config.yaml
intermediate_size: 1024
hidden_act: "gelu"
norm_place: "pre"
init_std_down: 0.00424
decay_shape: "sqrt"
final_lr_fraction: 0.05
doc_mask: false
max_steps: 5643
MLP neurons of a small language model. Each row is named by its layer, matrix (down: output weights) and neuron, and shows model dimensions 112-175. Each number is 200 + 30 x the weight over its row's rms, rounded and kept within 0 to 999.
After each neuron's rows, "fires before" lists the tokens most often just after its 100 highest values on Wikipedia text that the model never trained on.

L6.down233,203,142,210,227,207,236,153,240,240,213,189,208,192,249,229,206,249,189,222,199,159,179,216,175,192,181,174,190,200,210,230,253,203,229,205,190,209,257,209,182,153,174,169,179,206,219,227,207,211,246,203,198,182,211,224,126,176,179,204,234,204,179,211,225
fires before: ",", ".", " and", ")", " |", "\n"

L9.down1022,217,184,185,206,180,222,196,161,154,129,179,206,176,204,259,211,189,201,189,175,190,203,207,218,228,224,189,171,267,210,202,222,182,186,177,203,217,175,203,208,146,225,203,179,191,228,179,195,240,176,188,189,207,143,216,225,192,163,177,191,259,246,205,204
fires before: "1", "2", "be"

L3.down606,173,139,179,214,225,231,236,199,218,194,210,239,172,202,228,174,185,151,143,183,193,210,169,224,224,215,186,200,242,211,212,208,185,190,153,257,208,183,186,223,155,192,163,190,190,215,204,133,184,191,194,172,168,248,242,215,225,186,178,171,242,207,202,239
fires before: " |", ":", " /", "ed"

L6.down586,193,200,170,160,213,201,191,223,266,225,232,197,158,188,180,207,211,163,269,185,182,206,219,207,196,206,191,174,219,185,253,256,174,186,199,222,197,201,201,267,204,198,205,224,191,179,176,176,188,237,186,179,166,234,150,193,187,214,210,195,195,171,169,224
fires before: ",", ".", "9", "5", "6", "8"

L6.down1019,197,185,266,247,177,189,184,184,221,253,171,210,217,132,193,181,278,165,225,212,202,190,212,197,196,267,189,230,185,239,206,241,227,178,192,203,182,172,211,208,220,215,171,192,204,127,215,184,189,166,188,228,176,226,178,192,179,256,153,207,176,229,236,145
fires before: " |", "8", ")", "5", "7", "6"

L5.down542,203,185,222,220,157,199,167,219,199,239,215,229,179,168,200,172,239,207,173,173,199,193,152,212,167,190,196,233,166,192,265,189,234,206,206,195,294,159,265,184,193,217,270,250,170,199,171,166,231,229,184,187,230,155,240,184,198,139,231,165,137,230,175,221
fires before: " ", " \""

L5.down154,182,141,198,217,183,189,210,205,233,182,210,243,239,210,237,131,161,164,190,235,228,199,159,161,166,257,241,103,183,207,226,199,169,179,191,219,168,226,187,183,168,127,193,222,193,248,129,186,170,209,220,219,228,136,161,178,221,231,235,213,202,226,210,169
fires before: "2", ":", "–", "3", "5", "0"

L2.down306,203,145,174,213,149,243,223,201,194,186,194,175,213,157,257,233,186,181,184,241,212,265,276,166,195,198,198,170,253,247,192,156,232,181,244,218,179,171,196,202,236,164,199,178,230,242,252,200,176,188,233,224,137,171,171,229,197,182,186,213,210,228,148,193
fires before: "\n", "-", "|", "==", "In"

L3.down473,217,208,214,192,203,240,202,249,247,186,192,239,246,213,247,234,164,191,222,162,210,200,206,246,183,195,173,160,252,168,267,178,229,179,213,208,215,196,182,222,162,158,193,164,210,212,216,221,162,179,176,222,208,187,213,220,209,190,147,181,232,190,183,185
fires before: " ", " (", "\n", " |", " career"

L6.down337,209,198,193,192,187,220,183,193,175,190,212,199,209,233,154,219,206,185,176,277,184,205,195,210,183,248,219,216,256,238,161,218,228,168,183,201,179,215,222,153,167,221,125,215,176,150,200,207,195,153,238,174,165,180,225,162,166,192,228,235,246,203,226,203
fires before: "1", "2", "0", "9", " ", " the"

L4.down187,174,202,196,214,201,154,205,190,198,230,175,282,245,257,245,229,229,158,229,204,173,208,209,184,237,203,185,204,201,173,171,211,176,219,164,219,178,232,208,191,163,199,186,181,257,221,194,156,216,225,199,166,237,190,229,208,172,225,208,220,228,169,185,177
fires before: " |", "|", " of", "."

L3.down104,183,175,208,190,175,177,199,168,230,230,173,179,249,152,199,167,215,218,191,184,175,227,191,198,193,179,232,281,190,193,222,202,199,228,192,187,195,197,164,256,196,224,215,230,215,190,214,162,181,227,185,194,194,195,238,176,224,136,218,187,210,205,225,212
fires before: " ", "\n", "7"

L4.down170,155,202,198,183,255,190,195,263,228,157,155,218,167,207,172,197,209,185,178,158,166,234,182,204,238,155,175,229,234,202,201,204,186,178,171,139,211,237,193,245,217,157,188,165,232,170,225,193,169,193,217,222,161,273,150,192,198,156,215,238,234,201,195,192
fires before: "\n"

L5.down589,241,196,227,209,230,194,173,184,215,204,190,223,256,209,184,226,227,219,238,214,237,211,217,179,187,184,206,156,187,209,209,188,271,204,208,189,161,220,161,232,203,166,180,217,230,225,178,163,140,177,227,179,176,202,141,210,210,171,213,177,203,198,195,185
fires before: "1", "2", "′", "3", "8", "5"

L6.down50,228,158,186,196,265,185,131,248,223,206,183,195,184,214,218,211,192,193,168,231,201,173,159,204,204,206,162,188,225,189,228,183,211,202,162,164,229,182,206,228,206,162,190,174,236,275,193,284,225,188,258,182,148,227,207,196,198,219,169,198,166,219,164,178
fires before: " ", "6", ")", "4", "3"

L5.down438,218,185,217,170,162,173,189,172,227,192,218,197,207,202,202,210,206,186,230,183,192,163,163,203,235,204,235,159,209,209,151,238,187,246,195,202,220,213,210,242,214,211,200,129,180,193,203,225,217,168,231,204,189,151,245,201,204,171,224,212,237,216,221,200
fires before: ",", "0", "4", "1", "6"

L4.down57,219,168,180,224,216,221,226,180,207,170,220,239,147,186,195,180,190,194,147,195,139,215,155,249,191,177,222,165,151,208,190,199,240,183,150,224,252,149,231,217,193,244,204,189,168,191,198,217,200,222,184,200,195,219,217,215,175,242,237,240,205,175,237,240
fires before: " |", "1", "0", "5", ".", "2"

L3.down179,188,197,190,159,158,181,177,194,190,199,155,139,223,198,212,198,195,228,252,232,222,221,169,195,158,179,171,161,168,271,192,194,247,254,129,165,227,147,213,192,227,181,218,248,196,208,121,209,223,240,206,152,185,166,177,195,232,217,225,185,234,203,187,152
fires before: " |", " ", "\n", "0"

L2.down626,178,194,193,200,176,189,194,194,186,193,231,193,227,156,212,231,213,225,179,238,191,222,173,212,220,126,199,247,189,150,175,148,216,225,203,192,230,195,236,200,214,230,180,143,236,105,158,176,218,161,207,186,179,181,261,193,181,262,194,244,213,183,203,168
fires before: " ", "\n"

L5.down495,193,185,163,190,213,228,235,211,300,195,203,233,176,205,193,205,147,198,216,176,215,220,178,196,250,225,221,235,299,204,193,195,224,153,188,208,145,200,217,221,163,212,180,215,145,233,167,207,136,163,212,143,115,156,185,203,183,202,207,188,237,183,208,230
fires before: ":", " by", "s"

L4.down193,216,170,257,205,124,205,197,191,234,142,202,160,145,169,256,158,190,141,158,209,170,208,239,208,229,214,223,142,224,203,242,182,171,237,237,220,201,161,179,187,197,167,197,177,252,201,215,203,183,241,262,257,189,184,210,218,154,227,208,211,260,213,199,207
fires before: "-", "\n", "|", " is", " ", "S"

L6.down277,189,271,239,182,234,210,238,188,189,237,186,215,239,166,214,232,211,161,234,198,193,183,198,141,208,265,145,183,221,145,182,227,174,190,189,195,198,233,186,267,142,191,197,153,194,190,187,221,159,186,198,199,138,146,217,224,184,244,180,234,168,219,222,183
fires before: " ", " the", "2", ",", " of", "1"

L5.down665,236,216,229,220,218,207,177,242,203,181,194,226,158,195,236,208,170,184,211,185,245,157,233,175,184,176,166,218,192,177,285,220,238,190,215,184,212,215,221,191,225,160,214,207,164,229,117,217,218,245,219,280,200,161,195,197,249,205,216,245,237,182,152,167
fires before: "7", "0", "3", "9", "5"

L9.down93,211,219,197,169,195,218,238,194,195,273,182,224,193,226,177,212,247,155,202,189,181,221,174,155,227,179,209,168,188,205,178,212,213,208,176,199,228,244,172,182,241,190,148,160,225,176,203,148,171,210,219,151,146,240,230,198,217,193,249,139,237,196,209,183
fires before: "′", ".", " ", "°", "8"

L6.down505,192,225,168,188,197,166,220,196,255,234,231,238,168,199,159,217,188,193,151,216,237,192,176,221,208,199,171,209,239,183,189,194,180,218,202,239,180,138,211,184,198,137,184,142,213,251,203,192,163,214,213,194,159,175,200,185,185,267,193,192,211,189,167,249
fires before: " |", ":", "2", " place", " first"

L5.down788,208,217,175,191,177,211,199,193,172,199,212,190,187,181,188,179,230,203,218,175,212,182,188,206,151,229,212,186,183,220,240,192,249,208,207,143,215,180,209,161,207,200,198,269,168,196,209,204,220,201,187,199,220,170,245,252,186,222,214,178,191,235,223,197
fires before: " |", "|", "0", "7"

L5.down147,205,193,186,256,199,224,215,197,183,220,211,222,185,179,158,199,217,188,226,179,228,208,179,170,145,214,156,219,204,226,169,143,202,233,232,204,204,156,175,212,139,214,171,185,204,188,214,160,175,175,254,214,256,201,196,236,189,221,207,207,193,251,248,209
fires before: " in", " as", " to", " the", " for", " by"

L6.down894,197,205,175,225,212,225,221,232,248,213,172,243,236,207,221,214,187,198,227,188,211,219,182,192,186,213,184,178,235,149,184,204,256,161,197,232,189,204,232,210,195,168,135,166,219,183,198,171,224,173,227,199,161,144,207,202,212,192,222,211,235,177,194,182
fires before: ":", "\n", "ed", "---|---|---|---|"

L9.down569,234,181,256,146,219,179,250,191,186,197,195,234,177,157,181,261,192,190,210,217,200,123,232,202,211,216,236,220,174,220,175,216,242,188,205,211,164,173,207,208,195,156,251,150,221,236,212,189,202,170,224,230,196,203,218,260,206,148,261,161,213,209,163,177
fires before: " ", "9", "e"

L8.down158,181,151,225,144,215,182,259,215,214,202,214,168,216,219,188,197,218,199,153,206,183,191,198,247,206,187,225,263,188,235,209,190,257,201,249,181,181,204,183,163,208,191,208,277,261,186,234,204,161,193,226,196,205,140,155,172,228,173,199,224,229,230,160,204
fires before: "1", "9", "5", "7", "8", "6"

L2.down717,173,177,219,221,186,165,186,211,181,200,240,174,194,176,181,191,182,204,191,211,212,173,238,195,244,189,207,234,236,186,117,115,244,244,235,185,195,148,187,181,263,174,191,155,165,175,161,154,210,205,181,172,225,207,200,185,183,202,228,240,231,181,191,180
fires before: "\n", " ", "-", "=="

L3.down35,144,236,210,185,227,176,160,152,198,166,194,231,193,195,150,228,246,190,218,199,222,166,179,205,210,201,146,169,208,178,168,243,223,226,142,217,175,200,169,194,168,239,159,211,176,179,222,217,275,197,211,210,176,181,177,197,234,212,194,177,219,212,225,205
fires before: "\n", " School", ".", "ut", "cre"

L3.down80,266,263,171,239,239,204,188,186,200,173,194,219,215,221,211,240,191,147,233,239,195,209,269,172,216,218,209,229,220,162,157,133,247,240,208,227,207,173,225,190,218,264,184,219,222,205,189,148,235,196,212,221,153,231,194,207,232,216,211,183,230,168,200,215
fires before: "N", "W", ":", "-", "E", " |"

L6.down923,174,204,150,247,181,229,226,217,187,190,207,199,173,198,207,265,202,140,190,144,157,142,161,177,164,245,195,217,214,217,199,231,152,185,148,204,222,134,182,227,196,209,164,166,173,165,220,199,172,130,164,213,201,200,218,218,167,202,197,213,250,206,244,258
fires before: "0", "1", "9", "8", "2", "6"

L9.down772,244,228,207,176,235,196,200,224,235,183,192,239,199,203,187,148,225,204,135,233,204,201,197,188,189,236,221,155,195,238,216,165,141,210,175,190,193,233,190,198,214,203,220,224,203,174,212,211,184,206,164,241,189,217,186,178,218,238,177,167,166,227,192,192
fires before: " /", ")", "3", "7", "9", "2"

L5.down28,226,231,210,207,181,243,193,164,225,219,177,165,226,210,218,225,195,193,248,176,189,170,255,184,246,196,158,161,216,255,252,208,174,261,205,124,159,186,191,273,195,146,222,110,197,211,241,216,160,234,214,181,224,204,191,240,197,190,204,204,217,215,189,165
fires before: ",", "0", "9", ".", "5", "4"

L2.down782,188,183,238,186,202,203,152,195,243,227,183,228,222,223,219,199,184,163,201,149,155,184,128,172,262,213,154,193,197,260,187,174,210,197,182,227,187,213,209,220,213,173,202,224,212,220,154,186,251,214,194,207,203,158,201,172,204,196,188,266,232,142,172,225
fires before: " of", ",", " in", " |", ":", " is"

L9.down143,209,222,206,214,147,190,187,262,174,218,200,256,214,221,248,187,162,204,175,230,175,207,201,203,176,210,186,167,214,183,157,258,207,178,211,263,251,175,243,233,167,209,174,205,181,131,125,204,177,172,208,196,160,236,158,193,206,240,236,220,196,142,186,217
fires before: " (", "0", "3", "2", "1"

L8.down54,148,157,221,261,189,217,239,213,194,128,164,210,205,219,272,194,132,158,225,253,207,200,259,145,205,154,177,167,163,207,195,217,159,182,186,175,185,189,233,189,167,155,234,158,208,217,201,177,219,221,225,227,220,210,186,188,220,213,210,247,188,172,228,176
fires before: "0", "2", "1", "9"

L9.down191,239,140,213,175,138,205,211,194,196,194,214,195,193,203,217,229,196,214,169,171,205,178,209,216,141,200,185,135,147,247,219,192,173,223,248,164,201,152,177,182,182,228,179,247,195,239,226,179,226,184,249,199,257,190,206,169,207,199,154,213,168,209,183,194
fires before: "9", "0", "7", "1", "2"

L5.down859,247,184,99,187,136,190,217,223,139,144,212,223,205,227,188,188,184,250,222,180,199,212,193,213,179,217,186,213,148,254,223,194,239,234,150,181,218,218,244,158,199,200,233,190,166,238,181,198,244,257,253,203,188,199,159,246,199,189,253,194,213,211,162,207
fires before: " |", "0", "2", "7", "8"

L9.down827,207,171,210,224,145,148,187,151,228,209,214,214,239,152,211,136,184,195,197,242,152,152,198,130,283,199,183,198,207,210,196,230,163,169,202,219,184,166,177,148,192,207,184,202,178,167,224,180,188,214,199,170,199,222,180,128,238,178,187,217,244,228,202,158
fires before: ",", " |", "–"

L9.down380,213,191,193,164,152,200,172,213,196,236,264,231,190,189,167,193,233,176,164,288,149,231,169,232,190,211,230,193,229,235,161,147,210,207,193,195,228,139,214,221,260,198,193,204,188,210,236,193,157,201,203,205,200,203,164,197,205,219,183,224,219,243,232,187
fires before: ")"

L8.down217,239,199,226,193,189,188,219,147,141,157,185,167,215,174,173,245,201,185,204,181,247,214,178,227,216,176,155,181,197,225,151,209,262,204,203,184,143,184,188,213,257,248,205,191,206,213,264,211,228,187,173,225,203,180,242,192,204,173,218,185,215,202,190,187
fires before: "1", "9", " of", "2", " States"

L2.down17,198,217,175,188,214,160,211,202,210,227,207,220,209,134,209,227,210,222,201,255,171,206,194,206,267,92,192,259,168,166,143,167,209,238,195,185,236,194,247,220,242,213,166,162,205,146,154,177,210,179,223,178,181,237,207,180,191,226,225,219,248,181,230,185
fires before: " ", "\n"

L2.down562,200,129,234,161,174,182,195,178,230,208,231,190,235,213,205,192,251,147,224,212,206,195,250,149,238,204,198,206,220,218,164,226,238,218,195,254,168,183,201,218,242,174,160,197,169,203,185,120,174,206,158,192,160,156,234,189,204,192,182,246,189,207,173,175
fires before: "\n", "-", "=="

L8.down765,225,249,203,199,192,265,157,205,169,183,183,214,194,202,183,162,212,240,220,205,179,187,196,174,129,225,175,163,177,157,208,186,217,215,219,160,213,234,193,180,163,191,200,234,163,230,154,190,172,195,197,206,213,239,185,156,239,241,230,194,160,227,180,214
fires before: " ", "1", "0", ".", " |", "3"

L8.down144,183,178,182,169,226,178,225,184,215,217,216,203,172,187,145,171,175,234,147,218,227,216,195,210,191,251,156,256,120,243,191,213,184,221,212,205,209,170,230,195,203,219,190,217,188,158,237,193,185,201,177,174,220,231,163,245,204,209,199,221,179,197,173,222
fires before: "9", "1", "0", "8", "2", " "

L3.down294,222,215,253,204,218,247,176,157,168,171,222,166,205,212,220,222,232,242,207,215,162,188,164,236,163,179,214,163,171,198,172,240,224,239,232,181,210,197,243,183,202,230,218,169,179,189,199,200,181,243,202,175,246,170,212,217,238,178,227,223,178,209,212,151
fires before: " ", "\n", " |", " a"

L6.down497,179,249,209,157,243,243,174,231,239,194,200,126,234,166,211,189,162,207,258,195,224,212,223,202,200,209,157,158,156,195,238,203,158,178,223,176,210,156,170,265,185,137,225,200,193,219,215,201,220,193,204,245,167,233,221,197,203,208,217,178,194,215,170,157
fires before: "2", "1", "0", "3", " ", ","

L6.down378,242,191,177,247,177,160,202,166,249,224,231,226,200,236,241,196,217,187,259,194,208,210,172,208,209,183,202,217,223,188,201,227,187,174,180,213,234,226,161,218,133,148,194,188,199,178,200,168,188,214,230,184,221,231,209,230,240,218,203,202,208,226,150,212
fires before: " ", ",", " as", "."

L6.down362,191,214,203,244,202,237,145,224,205,252,188,244,246,212,183,216,122,214,222,207,213,247,168,142,211,254,164,167,191,190,202,124,204,192,195,187,245,203,195,215,270,212,196,225,188,139,170,232,199,204,171,205,159,248,178,175,226,214,211,148,179,193,196,161
fires before: "2", "1", "0", " is", "-", " a"

L8.down716,170,237,227,236,212,199,176,227,227,190,178,238,231,220,232,200,183,199,220,221,214,199,253,221,190,225,198,176,247,211,213,166,171,187,173,138,183,220,203,239,242,242,168,150,199,178,152,238,187,151,215,207,163,205,174,151,231,234,232,222,207,186,234,235
fires before: "2", "1", ":", ".", "present", "–"

L9.down472,240,192,172,215,219,169,189,201,248,200,174,166,212,187,224,181,214,233,215,180,194,142,188,184,250,225,162,201,170,205,239,202,162,225,205,209,207,191,139,164,170,175,240,147,215,166,218,248,189,205,153,173,221,250,212,161,191,181,225,185,213,229,206,169
fires before: ".", ",", " and", " in", " (", "\n"

L8.down485,151,211,182,176,237,185,205,166,186,162,173,215,151,182,237,214,155,220,219,233,165,206,186,210,234,215,185,227,239,228,149,166,167,178,257,215,176,215,219,196,186,221,172,167,223,199,214,225,250,143,204,209,138,159,217,236,148,214,172,256,238,230,193,195
fires before: "9", "0", "1", "8", " August"

L9.down741,271,184,222,227,172,221,195,136,176,190,180,263,201,196,231,234,238,240,201,189,160,195,174,166,196,126,206,182,179,235,176,205,201,213,106,217,224,148,171,206,182,177,263,241,176,176,222,204,226,203,222,193,243,212,183,230,198,197,206,172,205,214,242,157
fires before: " |", "–", ".", " m"

L6.down812,202,182,235,189,241,222,169,173,209,260,198,215,188,194,177,208,219,231,215,241,207,141,182,183,252,161,193,172,217,172,236,147,229,238,199,192,167,215,177,158,223,157,147,213,249,208,221,142,177,198,193,235,206,248,196,233,209,182,237,164,186,239,209,175
fires before: ")", "9", "7", "),", "5", " "

L5.down136,209,185,221,156,208,193,189,206,154,153,188,194,188,208,186,232,224,256,141,191,208,200,239,248,225,221,161,237,205,245,145,246,221,203,202,201,194,174,208,189,217,218,223,228,217,133,181,199,177,188,202,159,233,187,223,211,204,212,230,193,215,212,190,240
fires before: "s", ",", " and", ".", " "

L4.down88,179,216,206,183,133,182,202,193,191,205,185,178,140,182,206,206,207,222,161,192,216,181,200,197,281,158,219,237,252,226,205,169,275,241,166,199,214,192,192,216,162,153,151,239,235,213,196,185,181,220,189,220,146,169,186,177,176,224,186,198,177,159,199,195
fires before: "\n", ":", " of", "==", " =="

L2.down455,221,238,158,245,269,152,185,251,213,173,200,188,213,231,198,175,182,166,175,201,192,222,205,183,174,211,210,198,189,222,153,155,192,178,212,198,208,244,202,221,191,211,187,210,212,173,151,206,148,230,201,227,181,148,180,202,200,211,210,219,234,156,230,205
fires before: ":", "s", " |", "ed"

L4.down745,151,163,234,203,203,242,207,185,231,181,169,263,191,172,222,199,174,172,150,200,186,217,230,175,236,210,165,212,240,216,232,222,149,172,205,196,210,206,197,202,215,187,207,189,218,231,159,226,187,200,201,164,238,218,255,219,224,204,162,268,249,221,212,239
fires before: "==", "\n", "|", "===", "The"

L4.down268,206,196,219,176,217,174,186,226,143,192,231,190,191,173,177,177,163,172,143,166,182,154,182,223,193,150,119,234,229,245,270,191,242,157,195,149,216,195,186,204,236,157,191,173,229,239,174,159,235,215,248,198,188,178,189,209,264,191,188,167,267,203,162,222
fires before: " |", "″", "3", "1", "%", "6"

L4.down922,171,122,176,203,190,142,184,213,167,241,222,194,217,172,191,259,162,188,205,233,167,225,226,216,201,211,178,140,245,193,219,201,206,151,210,201,171,213,203,239,301,193,211,197,202,248,209,217,202,211,192,208,182,200,192,214,158,232,182,176,212,198,159,252
fires before: ",", "0", "9", " the", "6", "2"

L4.down409,223,167,217,149,193,162,159,213,196,174,201,186,251,232,265,186,203,202,192,164,155,214,163,154,214,188,161,210,200,230,238,224,194,243,177,200,201,178,256,223,210,216,185,245,201,212,86,252,219,244,212,214,203,136,215,160,201,226,189,204,194,195,175,200
fires before: " ", " |", "1"

L3.down726,192,193,213,241,146,183,126,242,242,233,175,169,207,191,191,202,227,209,196,225,229,164,230,180,172,145,210,218,177,199,253,206,177,195,252,149,232,152,177,205,103,159,200,184,223,204,239,179,161,163,212,174,253,222,205,210,210,176,222,211,201,231,230,207
fires before: " ", "\n", " UTC"

L3.down37,179,192,192,220,223,220,250,229,233,230,183,191,213,199,224,165,208,149,167,190,233,202,193,196,245,195,205,161,218,156,248,197,203,202,181,188,175,220,199,209,116,195,178,152,195,185,201,181,243,175,212,199,182,167,219,235,185,200,164,131,190,222,169,213
fires before: "|", "\n", " "

L4.down722,232,202,206,156,165,173,203,178,211,189,192,190,115,166,204,149,187,220,197,215,222,124,222,239,276,151,192,256,207,203,165,258,206,168,182,202,195,183,180,205,188,135,162,218,228,212,192,154,192,177,181,199,205,228,201,221,211,184,213,209,233,167,240,210
fires before: "\n", " "

L5.down871,216,206,213,185,191,265,243,192,208,221,183,174,244,181,178,172,224,179,200,164,143,203,202,191,293,168,149,191,224,126,147,215,225,221,234,235,184,209,148,187,229,215,184,203,215,187,241,223,209,201,239,229,169,170,182,189,230,146,151,211,216,182,259,204
fires before: "\n", ".", ",", " (", " and", " who"

L4.down93,185,192,157,178,202,241,189,252,183,194,225,253,186,195,199,224,187,182,172,209,245,219,200,190,217,217,244,231,237,161,245,154,195,161,149,151,236,262,202,241,200,230,156,202,225,239,173,174,140,179,173,232,222,263,178,252,160,209,194,174,215,208,199,192
fires before: " |", "==", "\n", "s", ":"

L8.down424,232,180,189,158,238,182,187,201,232,167,171,134,179,216,203,231,156,207,200,194,157,202,274,164,162,214,170,220,288,208,199,267,184,191,181,224,151,184,203,213,245,206,216,229,169,204,103,217,207,181,222,185,188,203,219,234,241,213,168,189,209,171,187,196
fires before: " the", ",", " he", " she", " they"

L6.down811,238,237,196,202,195,207,159,192,212,216,226,190,199,228,142,155,201,220,229,158,224,127,189,218,161,223,165,229,166,208,219,208,202,226,187,196,201,197,193,212,188,184,211,231,190,182,198,206,145,164,193,216,198,254,286,202,234,278,219,237,178,238,221,225
fires before: "\n", "==", " the", " to"

L5.down1006,200,176,185,170,168,209,148,193,167,188,269,166,222,201,182,202,203,215,232,177,182,201,209,174,200,207,194,192,201,194,198,153,186,224,242,256,245,235,208,168,261,191,180,185,154,182,263,220,209,210,182,205,182,243,231,184,198,174,192,135,214,210,142,212
fires before: ".", ",", " |", "6", "\n", "5"

L6.down594,193,196,166,187,227,208,194,235,230,192,190,192,177,179,142,200,188,179,205,209,216,240,186,202,230,182,210,140,202,175,202,206,178,201,165,179,208,224,186,228,220,133,162,211,187,178,181,192,211,170,203,202,187,177,191,224,203,188,205,196,190,176,190,214
fires before: "\n", "-", "=="

L2.down739,197,155,191,218,187,231,214,211,206,196,182,170,173,152,242,192,226,190,165,235,187,233,261,207,197,208,209,140,205,239,173,169,206,211,213,170,202,239,190,197,181,162,183,189,271,207,223,215,151,211,203,281,134,176,221,228,193,225,188,180,168,227,160,208
fires before: "-", "\n", "|", "=="

L8.down412,130,200,189,206,222,208,219,198,177,191,163,133,240,213,245,226,192,215,196,148,178,153,212,206,198,202,220,280,180,211,224,228,162,175,188,203,231,256,181,211,206,234,181,149,168,227,170,157,201,168,182,171,216,231,184,146,211,162,241,216,173,200,165,275
fires before: " ", "%", "non", " |"

L2.down1005,181,202,221,226,202,167,204,145,206,193,241,170,225,193,198,177,207,210,183,197,143,170,188,238,204,179,204,193,190,156,161,203,201,192,200,177,245,184,239,214,194,218,171,170,191,174,130,200,183,201,220,134,170,204,240,191,225,251,242,220,237,204,232,209
fires before: " ", "\n", " —"

L9.down305,201,144,127,186,186,172,205,193,230,157,237,155,227,207,245,139,186,209,227,178,189,281,201,198,184,245,208,241,160,189,174,227,204,153,188,246,237,194,227,192,198,164,184,161,230,171,176,214,203,180,193,143,247,230,209,219,215,220,194,193,286,223,219,158
fires before: "\n", "-", ")", ",", ".", " |"

L4.down416,149,177,227,150,170,220,221,199,198,192,185,184,217,178,203,241,196,169,154,141,210,181,225,213,192,147,285,151,282,175,250,179,201,229,234,186,204,143,188,182,155,182,172,203,194,118,204,180,186,208,235,203,171,208,248,203,172,202,237,175,241,179,171,133
fires before: "\n"

L2.down1010,155,205,212,212,194,172,148,217,243,249,203,174,230,159,193,181,233,172,179,214,212,188,212,203,185,185,166,213,201,172,178,194,166,235,213,195,199,188,219,231,189,184,241,174,236,212,176,191,210,179,175,180,140,194,150,133,170,195,168,231,233,148,182,168
fires before: " ", "\n"

L8.down672,198,242,191,174,196,220,218,188,177,179,249,184,222,185,197,199,160,165,209,194,207,201,259,191,148,205,162,205,210,133,226,197,174,216,190,128,160,172,167,178,147,189,214,253,199,252,165,170,210,190,217,214,198,165,229,205,223,173,175,159,215,152,227,167
fires before: " |", "%", "0", ")", "3", "2"